python train.py --d_model=192 --n_head=3 --n_kv_head=1 --activation="swiglu" --norm_eps=1e-06 --rope_fraction=1.0 --parallel_block=true --init="uniform" --init_std_o=0.0352 --init_std_down=0.0 --beta2=0.99 --lr_head=0.0106 --seq_len=256 --train_tokens=307000000 --steps=4685
MLP neurons of a small language model. Each row is named by its layer, matrix (gate and up: input weights; down: output weights) and neuron, and shows model dimensions 112-175. Each number is 128 + 24 x the weight over its row's rms, rounded and kept within 0 to 255. A neuron's up and down rows have the sign that makes its largest values positive.
After each neuron's rows, "fires in" lists the words (lower case) most often at its 100 highest values on Wikipedia text that the model never trained on; "fires before" lists the tokens most often just after its 100 highest values on Wikipedia text that the model never trained on.

L3.gate461 [119 112 163 161 115 139  94 113 193 145 146 101 157  98 133 130 176 145 124 115 118 119 145 157 127 176 133 152 124 148  63 116 170  84 136 124 140 140 124 127 129  98 115 135 101 123 131 106 134 166 148 152 139 160  88 153 168 108 122 118 135  97 128 154]
L3.up461 [100  95 155 129 109  99 134 158 161 162 123 107 119 112  89 127 126 120 130  82  83 150 137 140 161 106 123 120 119 115 161 120 118 111 122 132 119 130 151 135 177  91  74 140 134 116 114 104  89 108 115 161 176 128 147 137 139 143 147 111 100 108 105 159]
L3.down461 [152  98 125 117  90 100 139 213 149 103 118 111 173 128  94 162 123 122 185 122  99 116 128 122 102 107 121 101 149 115 173 112 169  86 136 111 163 112 113 107 138 124 122 163 126 168 143 160 129 122 138 160  98 119 147 123 129 153 108 124 125 126 119 145]
fires in: "united", "university", "until"
fires before: "it", "iv", "t", "c"

L13.gate187 [107 133 136 165 144 159 134 126 145 122 129 130 130 130  64 141 111 135 149 176 161 136 137 113 157 123 145 129 156 116 131  83 143 165 143 137 153 124 171  95 105  99 150 140 152  88 150 133 147 116 118 133 105 129 136 123 160 164 122 112 172 156 136 167]
L13.up187 [168 172 118 142 132 137 152 144 105  77 109 101 132 114 100 102 122  85 123 118 193 139 133 109 123 161 113 106 111 185 106 134 108 125  92 151 112  86 167 121 158 107  84 124  82 121 117 146 145 129 144 122 144 116 182 110 125 134 119 120 151 116 124 136]
L13.down187 [152 152 125 146  94 154 167 120 119 190 152 149 107 107 112 115  81 139 112 105 131 155 148 151 134  87 144 133  95 149 170 136 133 185 150 116 142 150 146 118 130 135 100 132 160 144 147 125 132 156 106 165  83 119 130 139 130  92 162 145 120 121 116 141]
fires in: "of", "basketball"
fires before: " the", "t", "in", "et", "end"

L9.gate540 [118 118  94 120 147 146 173 120 135  97 134 113  93 140 169 112  96  97 129 136 121 131 116 107 131 164 103 143 131 144 140 135 125 145 104  99 136 109 145 115 132  94 128 172 128 159  95 118 162 141 148 156 123 129  82 123 132 142  89 117 112 133 134 148]
L9.up540 [ 75  89  98 126 112  75 133 108 112 136 134 108  90 120 122 149 154 101 145 160 146 132 137  93 137  99  91 171 131 140 115  83  82 156 101 112 136 128 118 106 159 150 145 165  77 147 110 157  87  94 108 148 139  96 142  77  99  99 142 127 158 124 126 129]
L9.down540 [161 129  90 120 132  62 155  98 146 150 129 116 127 149 138 160 131 141 110 131 159 121 123 155 138 153 124  75 137  87 143 114 140 125 116 139 134 139 125 154 144 136 138 139 114 113 175 126 105 100  95  72  97 176  83 128  92 137 122 125 127 133 134 119]
fires in: "united", "single", "company", "singles", "fight"
fires before: "ed", "le", "ing", "l"

L3.gate792 [153 118 128 151 108 119 131 121 117 110 169 113 157 129  91 166  99 146 121 133 144 160 145 134 124 104 133 141 132 112 140 120 142 154 109 113 155 141 158 106 124 136 111 159 122 135 112 114 198 116 159 115 120 121 149 169  83 160 166 173 147 174 109 142]
L3.up792 [113  85 127 105 176 125 160 151 122 135 145  82 103 121 108 117 112 153 144 121  84 122 118 128 148 121 147 155 104 154  90 135 117 137 123 121 151 123 130 153 162  79 161 101  79 110 124 137 116 143 144 100 117 127 131 104 104 130 119 108  91 170 128 126]
L3.down792 [115 109 114 132 131  74  89 136 100 117 119 148 145  88  72 161 100 132 169 127 128 151 145 116 127 136 168 145 102 146 108 171 136 125 112 150 160 147 154 134 126  92 169 139 113 126 119 136 136  79  56  92  87  93 116 161  97 131 116 143 134 104 141 142]
fires in: "2021", "2023", "2025", "2026", "2024", "2022"
fires before: "1", "3", "5", "6", "4", "2"

L5.gate439 [ 75 103 141 144 173 104 123 142 159 120 146 107 136 126  88 114 128 147 115 158 164 174 143 137 101 124 143 123 155 107 119 107 120  95 150 119 132 111 146 115 108 183 136 120 139 118 122 112 111 131  81  76  87 147 121 145 149  89  87 133  81 146 123 155]
L5.up439 [113 154 119 152 131 135 153 135  95  98 117 117 137 109 154 123 107 127 127 162 159 147 132 156 101 147 116 142 110 122 140 184 116 131  96 125 148 142 121 119 106 130 166 140 155 136 143 145 115 142 176 152 132 136 124 120 124 110  86 121 118 113 128 137]
L5.down439 [105 140 143 153 161 138 116 150  75 163 106  88 158 110 108 128 145 132  58 119  94 136 160 133 124 154 120 110  88 173 110 140  83 125 123 111  60 123 145  93 157 117 168 137 159 107 151 154 141 129 130 119 114 165 177 147 122  98 119 130 149 117 130 127]
fires in: "also", "command", "album", "albums", "commander", "along"
fires before: "o", "s", "er", " the"

L5.gate864 [107 120 116 132 128 140 156  78 125 121  99 125 146 110 128 155 149 106 127 154  84  97  98 129 133 142  62 123 115 120 107 187 155 107 160 119 102 144 120 153  79 108 131 124 166 151 147 135 144  99 172 156 110 104 112 195  72  90 111 128 132 100  95 108]
L5.up864 [132  91  98 189 111 112 108 121 149 143  94 127 124 139 108 148 103 101 135  66 104 168 117 134 143  87 105 150 164  63 144 166 125 149 132 105  99 160 106 129 113 118 139 123 133 140 155 125 110 130 108 143 107 119  99 145 102  82 144 141 123  98  88 142]
L5.down864 [131 124 128  80 150 103 133 109 107 130  79 159 134 146 155 117 126 115 189 158  95 116 139 108 126 124 124 112 157 117 160 147  88 113 138  88 110 129  79 185 104  94 122 152 134 134 173 129  85 124 152 132 160 119 113 138 114 108 131 149 135  96 136 133]
fires in: "it", "its", "itself"
fires before: "s", " was", " is", ".", "'s", ","

L3.gate816 [113 152 112 117 124 125 153 113 133 184 123 105 128 118 130 110 119 127 150 146 145 168 127  83 102 138 102 160 129 111 129 107 106 107  97  94 101 136 118 124 129 178 124 113 157 136  92 164 150 134 156 136 107 116 122 148  59 115 157  94  91 125 153 108]
L3.up816 [131 164 126 125 145  90 137  85  75 155 125 135 140 138 146 116 105 136 126 141 130 114 149 122 111  80 144 147 109 110 115 106 133 132 114 109 173  86 127  90 115 146 154 147  96 141 115 109 138 110 144 127 116 125 115 124 179 144 145 108 145 113 141 142]
L3.down816 [ 90 138 129 120 116 118 145 104 156 163 110 144 121 132 103 159 133 121 109 164 104  95 150 139 111 134 150 147  77 108 123  68 118 132 143 161 173 143 118  80 139  90 119 147 127 118 124 109  70 189 124 154 148 161 156 131 119 107 110 130 119 142  92 117]
fires in: "known", "km", "kg", "short"
fires before: "n", "m", "g", "ow", "ing", "ort"

L11.gate548 [112 118 113 145 118 104 141 159 139 113 153 115 159 104 107 123 113 112 117 104 127 110 168 114 118 156 119 123 168 157  68 134 107 111 137  80 137 150 121  94  91  86 115 112 136 139 167 110 150 132 107 121 160 117 130 122 159 105 143 110 118 139 186 143]
L11.up548 [142 110 113 162 164 119 108 135 122 105 117 139 172 125  92 131 125 163 103 146 149 131 127  96 131 100 135  80 141 156 131 137 167 101 112 160 112 122  95  99  81 122 139 136  87 100 123 181 137 135 102  90 158  88 146 119 119 117 126 128 136 136 108 142]
L11.down548 [147  97 135  81 183 159 130 161 137 113 160 110 159 132 112 146  86 146 148 107  85 138 118 116  85 142 101  97 127 140 151 139 131 121 139 155 166 132 112 141 144 106 127 123 101  99 111 149  98 134 124  95 131  73 141 149 133 131  95 133 143 116  55 151]
fires in: "as", "become", "of"
fires before: " the", " a", "s"

L14.gate702 [116 105 126 114 164 126 144 112 117 157  97 128 116 129 120 162 151 104 175 147  81 136 179 106 133 147 117 166 169 152 151 169 115 110  78  86 122 145 183 149 152 163 112 112 150 117 133 138 115 122 145 133 135 111 162 139  93  79 116 144  82 130 182 156]
L14.up702 [124 146 131  98 119 137 162 153 132 106 119 100 112  94 111  98 158 116 119  95 138 174 144 114  69 114 106 153 170 150 100 140 132 102 122 116 139 133 140 119 145 135 144 139 127 125 167 147 110 139 117 125 176 128 111 129  99 138 104 167  86 125 142 121]
L14.down702 [ 82 123 119  68 139 152 137 116 123  99 189 126 117 136  98 135 100 125  99 128 134 153 118 128 109  92 145 101  84 189 127 115 126 115 118 145 130 106 119  77 144 103 134 121 138 105 131 130 114 133 151  98 121  57 165 147  97 108 134 115 148 126 125 158]
fires in: "as", "became", "scored", "is", "become"
fires before: " a", " the", " p", " m"

L5.gate397 [ 99 141 181 125 128 156 125 120 139  97 134 143 147 154 153 158 124 152 142 147 126 116 172 120 135  81 152 147  99 153 107 144  93 134 137 117 143 114 161 126 157 142 126 140 160 153 144 133 106 157 101 116 111 133 143 143 145 207 143 128 155 136 132 141]
L5.up397 [125 144 107 121 144 145 124 108 124 151 125 104 153 117 121 140 119 129 107  72 155 123 129 105 150  94 144 150 171 113 136 102 147 137 137  71 144 139 118 138 131 128 107 131 134 107 116 145 126 154 145 140 147 184 102 134 160 130 126 106  98 103 125  85]
L5.down397 [114 129 130 105 139  82 127  84 146 142 171 113 121  99 125 150 103  98 147 158 115  90 159 113 124 121 162 146 111 110 115 122 135 142 138  95 144 130 133 119 121 126 184 133 110 122 120  89 101 126  98 110 198 100 111 162 121 130 120  89 144 133 137 166]
fires in: "place", "played", "player", "plant", "players"
fires before: "ay", "ac", "ant", "an", "at"

L3.gate449 [ 90 115 141 144  94 132 140 143  96 157 147 138  89 118 105 141 114 149 142 121 168 160 136 119 138  94 144 177 161 125 140  99 155 120 152 124 116 106 114 134 151 152 181 183 146  89 107 105 137 127 138 109 117 141 107 135  79 138 114 119 160 134 166 101]
L3.up449 [155  90 103 145 106 112  75 135 161 173 122 109  99 142 153 100 115 146 126 156  80 105 190 127 157 137 103 108 137 102 155 166  95 165 126 137 139 162 115 142 122  99 130 134 110 135 154 109 142 160 140 156 108 139 170 144 160 145 122 108 174 126 114 121]
L3.down449 [194 171 119 129 128  92  64 165 109 150  98 152 120  82 126 103 127 134 232 120 124 128 147 141 155 145  96 152 147 139 108 169 146 106 121 134 154 119  84 132 126 117 121 166 128 149 119 127 146 123 129 127 107  87 138 135 130 143 122 139 141 134 129 144]
fires in: "april", "apps", "appearances", "airport", "species", "space"
fires before: "p", "r", "ort", "ec", "ac"

L5.gate243 [121  72 121 142 138 114  88 148 141 108 140 112 151 139  72 125 108 170 116 134 139 175 141  92 178 143 128 119 105 175 119  99 145 126 160 158 128  95  60  77 106 131 135 109  79 167  74 114 160 135 147 151 166 111 136 130 125 117  87 192 105 121 136 149]
L5.up243 [122 128 137 120 114 102 159 128 137 148 143 132 120 132 118 115 178 134 115  83  72 127 142 123  87 167  96 137 116 149 106 112 119 111  91 175 140 128 145 102 133  82 139 132 121 124 115  96 112 108 150 130 130 112 144 133 137 129  94 122  89 137  88 112]
L5.down243 [113 119 140 122 145 124  84 107 148 127 140 111 124 123 116 144 144 157 152 130 124  87 147 113  85  95 139 162  47 146 104 153 121 129 124 107 163  95 120 102 160 124  80 129 145 151 123 108 130 122  94 146 156  83 124 132 124 113 120 162 119 100 127  89]
fires in: "2021", "2023", "2025", "2022", "2024", "2026"
fires before: "1", "3", "5", "2", "4", "6"

L5.gate682 [128  95 144 127 163 162 167 111 148 110 138  96 141 103 129 129  85 170  93 130 126 128 123 135 142 140 129 140 127 128 103 147  88 120 136 139  93 128 128  92 170 144 158 117 175 133 108 176 182 111 111 105  58 116 108 147 131 134 129 146 139 173 157 136]
L5.up682 [117  99 122 125 186 142 130 162 109 153 121 116 150  89 152 114  57 134 142 149  98 120 140 144 128  81 154 137 129 152 113 148  79  94 131 143 134 129 131 113 160 129 100 173 176 112 177 114 151 146 149 130 123 114 151 123  75 132 135 124 105 117  99 125]
L5.down682 [127 156 106  82 111 150  77 153 106 125 119 118 116 142 140 150 154 130  92 111 138  98 155 157 135 116 139 173 115  89 118  89 159 118 146  80 159 167 122 152 135 106 157 131  79 119 148 138 133 142 125 142 142 107 143 124 132 148 108 124 152  84 134 104]
fires in: "also", "album", "all", "albums", "allow"
fires before: "s", "l", "b", "-", "ound", "ong"

L14.gate38 [153 115 124 116 178 139 141 117 153 148 163 102 119 138 115 135 121 115 103 122 160 111 138 161 110 118 127  95 133 130 101 100 129 157 153 139 130 144 107 115 150 172 131 176 154 127 128 158 117 133 122 133 110 110 116 140 163 117 118 103 132 166 122 127]
L14.up38 [112 127 165 139 143 116 121 168 107  93 105 123 184  87  96 128 109 140 158 137 116 112 162 140  99 125  66  63 152 189 124 136 105 121 143 174 119 169 107  80 127 116 114 121 132 118 109 148 108 107 129  99 127  67 127 116 122 122 105  81 136  79 122 117]
L14.down38 [137 138 167 119 155 115 105 130 165 170 119 139 105 132 112 137 136 138  90 122 130  87 120 109 112 130 128 113 109 108 117  99  99 131 201 101 120 101 129 113 178  94 111 127 150 144 119 125 151 144 101 128 116 104 118 108 108 128 107 106 139 166 110 114]
fires in: "of", "s", "mexico", "us", "during"
fires before: " the", ".", "f", "ic"

L5.gate569 [127  89 132 125 112 135 108 117 116 147 136 123  88 141 175 112  72 179 148 130 161 131  89 152 114 143  99 106 111 144  68 156 132 105 145 119 143  79 115 139 119 108 174 174 104 131  99 120 142 107 123 138  88 150  88 126 131 136  92 139  92 143 170 166]
L5.up569 [130 126 141 129 132 119  89 129 104 167 139 147 104 144 135 121 126 157 114 124 123  98  67 115 120 134  95 120 139 111  99 168 135  88 126 115 112 108 147 135 141 100 145 171 133 116  37 156 121  98 122 146 125 146  85 132 119  99 137 166 113 132 118 127]
L5.down569 [121  76 111 128 102 145 112 147 159 108 139 147 137 136 109 171 102 142  94 114 123 162 117  99 109 123 104 138 133 126 148 142 100 115 134 117 126 106 134 180 171 119 103  99 144 188 122 140  98 126  81 134  90 141 117  93 157 113 130 125 140  69 132 134]
fires in: "against", "fight", "high", "again", "saint", "record"
fires before: "t", "st", "ed", "s", "ter", "ing"

L14.gate355 [135 107 107 140 147 163 125  92 151 167 177  90 117 123 120 101 116 115 169 132 120 150 116 127 125 109 128 126 139 134 114 140 154  89 141 161 181 114 137 123 117 147 150 109 149 116 137 112 127 100 118 157 166 160 118 108  87 107 123 144 144  98 101 212]
L14.up355 [161 137  98 152  97 178 106 130 155 144 178 110 166 136 125 112 139  87 134 155 130 150 115 116 160 136 176 110 133 134 127 111 148 142 132 156 135 112 139 126 117 102 124 142  94 104 146 151 128 144 157 187 172 158 139 130 105 116 121 159 129 174  85 161]
L14.down355 [127 164 108 146  72 111 107 147 150 152 106 181 117 123 141 157 147 153  99  98 134 101  91 129 104  95 123 128 165  80 133 118 123 139 126 164 117 131 156 124 133 123  90 173 161 146 115 115 144 138 133  87 137 158 124 114 111 141 118  84  86 116 132  72]
fires in: "also", "mathrm", "mathbf", "website"
fires before: "o", "h", "it", "a", "on", "."

L5.gate153 [162 117 122 128 132 104 105 128 117 112 113 121 144 124 135 117 153 112  85  91 104  91  96 122 160 113 159 178 154  75 122 148 158 119  98  71  88 156 114 123  53 137 160 129 146 134 139 129 149 118 136 138 127 134 136 147 107 130 139 126 142 116 120 125]
L5.up153 [139 108 133 126  83 101 122 119 106  96 125 101  84 181 117 157 145 115  90 108 117 101 156 133 138 141 117 119 148  94 140  99 147 159 156 138 106  75 105 110 124  92 141 147 104 155 167 147 144 135 141 201 109 126 110 139 123 113 161 147 130 126 135 150]
L5.down153 [ 95 145  93 122 164 112 133  68 116 167 129 137 110 157 126 125 135 134  84 133 117 109 134  98 141 131 123 120 116 120 166  65  91 139  93  96 114 109 100 134 118  87 162 160 111 119 175 111 107  94 143 114 155 106 109 120 128 119 125 167 135 113 129 110]
fires in: "it", "its"
fires before: "s", " was", "'s", " is", ","

L3.gate692 [105 126 104 111 129 140 113 167 134 130 101 167 153 111  88 117 115 127 124 128 119 137 125 178 127  99 112 115 111 149 129 174  84 107 118  98 166 105 129  95 127 116 110 175 152 167 108 133 129 143 108  78 108 122 150 174 117 134 118 117  87 110 108 112]
L3.up692 [125 140  90 117 121 121  97 124 130  90 154 136 146 134 130 114 163 143 109 128 134 148 139 136  80 152 104 125 145 114  92 167  92 151 129 114 158 126 170 111 114 101 124 172 174 136  87  87 110 143 137 113 122 109 101 132  88 111 122 141 123 135 100 118]
L3.down692 [ 79 133 134 113 128 107 109 126 129 102 136 156 121 117 118 128 106 131 144 137 118 155 146 114 134 118 120 139  53 141 116 137 105 142 108 125 131 120 106 148 151 110  76 106 160 144 114 159  76 108  77 107  96 133 111 156  90 117 141 128 100  92  88 121]
fires in: "2021", "2025", "2023", "2022", "2026", "2024"
fires before: "1", "5", "3", "2", "6", "4"

L5.gate53 [113 116 142 149 101 145 151 163 135 126  97 153  96 126 119 104 160 117 140 150  96 161 135 119 164 116 126 156 112 184 155 104 123 106 125 118 126 104 135 118  86 132 154 156 125 102 162 115  85 140 113 136 149 126 111 127 130 165  88  85 145 148 149 169]
L5.up53 [110 148 152 123 107 133 148 143  86 140 124 150 105 145 107 117 131 103 106 112 146 145 127  97 166 127  99 195 155 152 151  93 122 101 125 134 104 124 132 145 131 121 106 132 152 106 131 170 117 112 187 149 138 153 137 118 129 115 148 146 144 121  94 105]
L5.down53 [131 129 149 141 146 185 133 115 141  97  75 162 128 146 101 120 119 121  90 152 122  92 110 139 165 135 107 155 111 166 176  91 158 100 133  72 124 100 133 154 162 156 126 141 129 100 113  96  71 105 153 119 172  97  62 140 108 147 144 115 139 150 135 104]
fires in: "place", "played", "player", "players", "plant", "platform"
fires before: "ay", "ac", "ant", "an", "at"

L5.gate666 [135 115 121 146 144 141 114  94  91 142 128  81  96 129 129  93 101 103 124 132 151 169 153  86 158 107 146 112 130  95 106 127  61 120 129 152 156 123 138 113 152 115 121 181 146 147 145  89 129  99 131  67  92 113 127 156  84 127 102  87 122 118 172 139]
L5.up666 [104 169 146 102 109 106 123 100 109 161  98 158 160 110 150 160 129 123 130 124  74 166 151  96 133 104 112  90 130 114  91 137 141 178 121  96 113 130 162  91 112 115 163 146 171 136 136 120 107 153 124 115 117 134 152 144 130 108 135 148 111 117  96 124]
L5.down666 [ 95 131 138 123 145 113 150  80 133 115 150 132 101  65 145 115  92  87 171 126 106 145 136  99 163 137 102 100 163  90 123 105 134 144 128 133 125 141 150  85 157 114 121 116 139 167 151  94  94 126 125  83 113 129 102 162 131 177 100 143 133 122 124 109]
fires in: "2012", "2016", "2013", "2018", "2011", "2019"
fires before: "2", "9", "6", "3", "8", "1"

L5.gate835 [118 120 115 133 137 120 138 172 124 121  75 114 116 117 120 101 112 103 141 137 142 180 131 127 121 146 110 131 164 132 130 132 122 142 155  86 102  96 117 124  92  90 172 120  84 155 130  85 119 107 144 120  88 119 108 134  79 124  93  81  91 165 139 119]
L5.up835 [119 155 112 126 128 130 145 132 111  95  97 155 126 129 157 118 118 116 154 149  58 109 124 143 115  94 152 139 126 124 107  89  79 134 120 150 111 119 131  91 121  95 125 164 159 128 185 135 134 144 172  86 104  72 153 131 129 141 143  95 136 117 133 106]
L5.down835 [115 161  75 120 121 130 135 107 119 161  87 110 138 119  94 129  92 127  93 110 148 157 140 150 111 156 134 153 162 108 138 133 131  89 132 130 122 137  88 110 171 138 126 140 119  97 155 136 145 132 116 154 106 145 153 181 107  99 116 120 140 117 208 125]
fires in: "also", "all", "album", "allow", "along"
fires before: "s", "l", "b", "ong"

L14.gate126 [140  89 129  98 115 102 128 112 148 120 194  97 109  56 139 107 137 145 159 123 148 129 164 103 113 126 109 160 155 124 141 142 133 106 111 120 148 139 157 111  95 133 158 103 150 106 123 142 130 118 180 167 133 110 120 120 135 121 148  76 101 101 161 154]
L14.up126 [165 144 142 108 114 137 109 154 101 148 138 110 137  92 131 125  93 110 164 117  89 143  96 135 136 159 108 162 139 122  76 151 153 112 143 169  87 115 113 125 145 133  90 154  90 130 103 128  94 120 102 145 132 154 126 121  86 142 142  96 152 146 191 110]
L14.down126 [127 105 118 142 150 166 141 102  99 153 142 134 132 102 120 131 159  75 111 167  84  95 112 122 104 113 153 155 146 141 109 100 104 136 134 198  98 109 117 107 132 149 122 106 146 117  93 133 100 153 146 107 123 134 124 158 110 106 135 148 154  82 166 145]
fires in: "december", "november", "second", "april", "secretary", "secondary"
fires before: "ember", "on", "il", "re", "oc"

L14.gate797 [138 133  81 151 151 113 132 165 136 115  73 111 147 108 157 161 192  94 125 106  80 141 123 139 116 128 136 124 173 140 152  99 168 168 121 112 120 146 102 136 113 128 128 128 170 102 201 132 125 142 115 137 134 134 111 180  99 151 108 151 120 127 140 150]
L14.up797 [116  84 101 128 109 139 139 131 148 114  99 160 123 165 166 132 130 163 142  93 129  90 143 113 116 119  90 133 124  94 110 127 147 156 154 114  75  97 136 122 133 120 151  86 114 126 142 114 148 101 120 163 126 139  82 126 151 118 150 164 104 150 135 170]
L14.down797 [172 142  97 128 160 116 126 112 130 128 128 117 148 117 101 148 117 176 172 119 123 155 134 122 113 125 169 164 103  84 156 145 119 114 124 137 169 154 131 132 129  97 133 138 119 134 143 159 109 129 163 128 120 101 145 104 142 142 196 159 125 154 148 152]
fires in: "its", "it"
fires before: "s", " was", ".", " to", ","

L20.gate129 [ 96  79 143 123 111 131 123 126 138 139 110  98 135 123 126 133 122  99 165 126 117 116 136 178 118 139 109 147 117 129 112 116 158 119 125 146 168 114 158 109 132 145 155 138  94 102 126 119  89 136 145 146 109 129 142 118 141  84 108 121 130 120 146 107]
L20.up129 [ 92 157 118 154  73 124 118 149  79 145 149 100 166  86 152 143 125 108 121 102 128 109 137 142 114 158  96 104 109 139 141 118 144  92 122 137 139 122 134 132 124 131 142 150 131 116 124 128 105 111 109 129 124 138 142 181 145  88 110  77 167 137 121 156]
L20.down129 [ 98 128 173 156 156 135 107 122 130  73  91 131 115  91  97 119  95 109 162 150 121 111 182 158 102 141 146 113 133 126 116 125 162 109 130 192 149  89 135 106 156 110 119 134 106 123 158 111 149 133 149 105 139  76 105  92 113 131 133 130 114 102 155 147]
fires in: "april", "september", "march", "november", "january", "june"
fires before: "ember", "il", "ch", "u", "e"

L13.gate303 [120 114 106 120 159 167 110  96 107 175 154  96 116 129 115 152 132 116 111 134 147 117 126 116 124  82 130 120 106 173 114 123 130 133 129 141 166  84 115 120  39 166 162 115 121 121 145 133 142 140 110 139 120 102 138 126  80 135 129 103 136 137 102 132]
L13.up303 [166 137 109 113 156 102  94 124 130 113 140 100 127 137 136 105 142 141 136  98 122 101 150 157 105 181 140  97  99 126 110 111 116 122 109 118  86  88 144 153 111 138 135 146 112  95 136 159 115 118 140 135  98 145 140 139 122 107 154 135 146 158 112 130]
L13.down303 [117 128 154 189 111  86 172 126 145 122 145 144 162 106 145  78 148 113 251 124 146 120 121 122 151 132 100 130 131  99 118 142 164 161 144 133 117 110 159 142 135  99 154 112 173 150 112 139 165 100 106 108 140  99 146 140 118 138 141 185  97 150 164 121]
fires in: "also", "of", "basketball", "title"
fires before: "o", "et", " the"

L13.gate853 [ 72 132 112 159 108 169 104  94 140 173 126 117 164 141 137 171  89 134 160 155 130 133 124 128 137  98 134 140 151 145 109 137 139 160  89  77 133 160 102 151 102 139 132 121 149 107 153 130 135 122 119 144 113 111 134 148 123  89 151 121 170 111 153 138]
L13.up853 [133 105 109 130 140 157 138 126 125 153 116 110 185  89 167 118 158 139 124 122 107 113 108 182 112 174 112 127 149 141 110 125 146  68 160 128 142 134 143 150 122  97 122 146 137 112 105 138 148 140 158 124 154 109 111 139 131  98 110  90 117 147 135 153]
L13.down853 [109 136 159  82 107  80 103 107 161 119 118 105  91 156 131 165 124  99 184 113 142 146 133 125 139 131 103 103 171 118 133 129 152  89  86 155 150 142 112 108 144 124 110 135 118 112 154 115 152 140 148 140 151 127 129 104  83 124 146 105 109 152 118 124]
fires in: "work", "worked", "works", "working", "wrote", "world"
fires before: "k", "s", "ld", "t", ","

L3.gate337 [125 124 125 123 167 119 112 126 130 117 146 131 153 118 107 141  90 155 137 121  87 113 167 105  94  99 115 145 135  89 116 164 103 150 130 121 177 123 156 105 143 136 129 121 116 131 148  95 123 134 117  86 139  75 139 127 108 153 110 142  82 148 125 118]
L3.up337 [102 146  93 100 132  89  93 159  78 109 137 149 161  87 112 125 126 148 150 132 107 152 150 127 132 119 111 132 113 146 137 110  87 135  95  85 179 131 127 105 133  92 134 168 168 137  59 102 120 133 117 111 111 110 141 160 118 129 144 166 122 110  94 115]
L3.down337 [ 81 130 118 119 147  91 102 147 127 114 119 170 125 101 131 141 139 117 114 120 115 134 158 120 135 106 124 141  77 141  89 134 128 114 117 134 155 124  69 108 146 104 124 122 135 138  70 162 104 106  93 128 118 112 125 153  98  96 124 183 105  89  93 122]
fires in: "2021", "2023", "2026", "2025", "2022", "2024"
fires before: "1", "3", "6", "5", "2", "4"

L18.gate591 [142 131 115 175 156 171 162  80 175 127 156  90 185 122  64 146 110 100 129 127  98 164 132 151 113 117 131 121 137 115 118 125  99 148 125 141 145 126 145 112 144 146 146 135 157 163 205 107 128 130  66 130 104 136 162 138 136 126  86 127 137 128 138 139]
L18.up591 [130 148 117 125 125 139 129 118 162 119 108 113 182 114 138 112 135 130 104  76 143 163 123 141 135  53 122 124 161 159 134 167 135 144 132 168  74 154 104 154  89 101  92 140 127 122 118 128 125 145 144 135 185 122 135 156 166  63 133 112 110 123 115  95]
L18.down591 [162 148 131 176 125 127 122 152 130 139 110 152  84 116 126 109 140 137 120 134  79 140 126 153 157 109  86  93 129 140 143 122 130 139 128 156  87 113 120 121 112 140 108 112 133 148 106 153 154 147 133 191 125 147 163 138 116 130 137  97 161 102 158 141]
fires in: "of", "except", "on", "from", "the", "left"
fires before: "t", " the", "f", "as"

L3.gate891 [108 119 173 115 123 131 128 126 137 138 159 131 122 138 106 125 124 109 102 128 127 140 115 111  78 161 125 105 135 135  96 157 141  95 149 109  83 168 131 122 141 162 182 121 150 149  98 134 139 113 113 143 128 122  78 155 128 104 139 104 154 103 109 108]
L3.up891 [130 191 169 100  93 101 123 116  97 114 120 118 132 101 107 124 134 149 158 126 109 111 117 117 152 149 157  46 107 122 111 138 153 130  96 140  81 141 124 121 161 129 142 186 106 139 115  88 156 129 137 163 143 128 157 101 114 169 130 166 170 137 112 136]
L3.down891 [105 152 107 146 155 148 140 144 147 129 126 126 120 144 185 124 131 121  93 144 127 183 161  76 124 132 113 162 129 136  78 139  92  96 123 157 117 143 105 119 129 169 114 139 128 130 106  87 148 152 135 105 137 147  99 175  87 149 143 162 155 144 123 118]
fires in: "against", "government", "length", "governor", "gil"
fires before: "n", " the", ":", "at", "f", "-"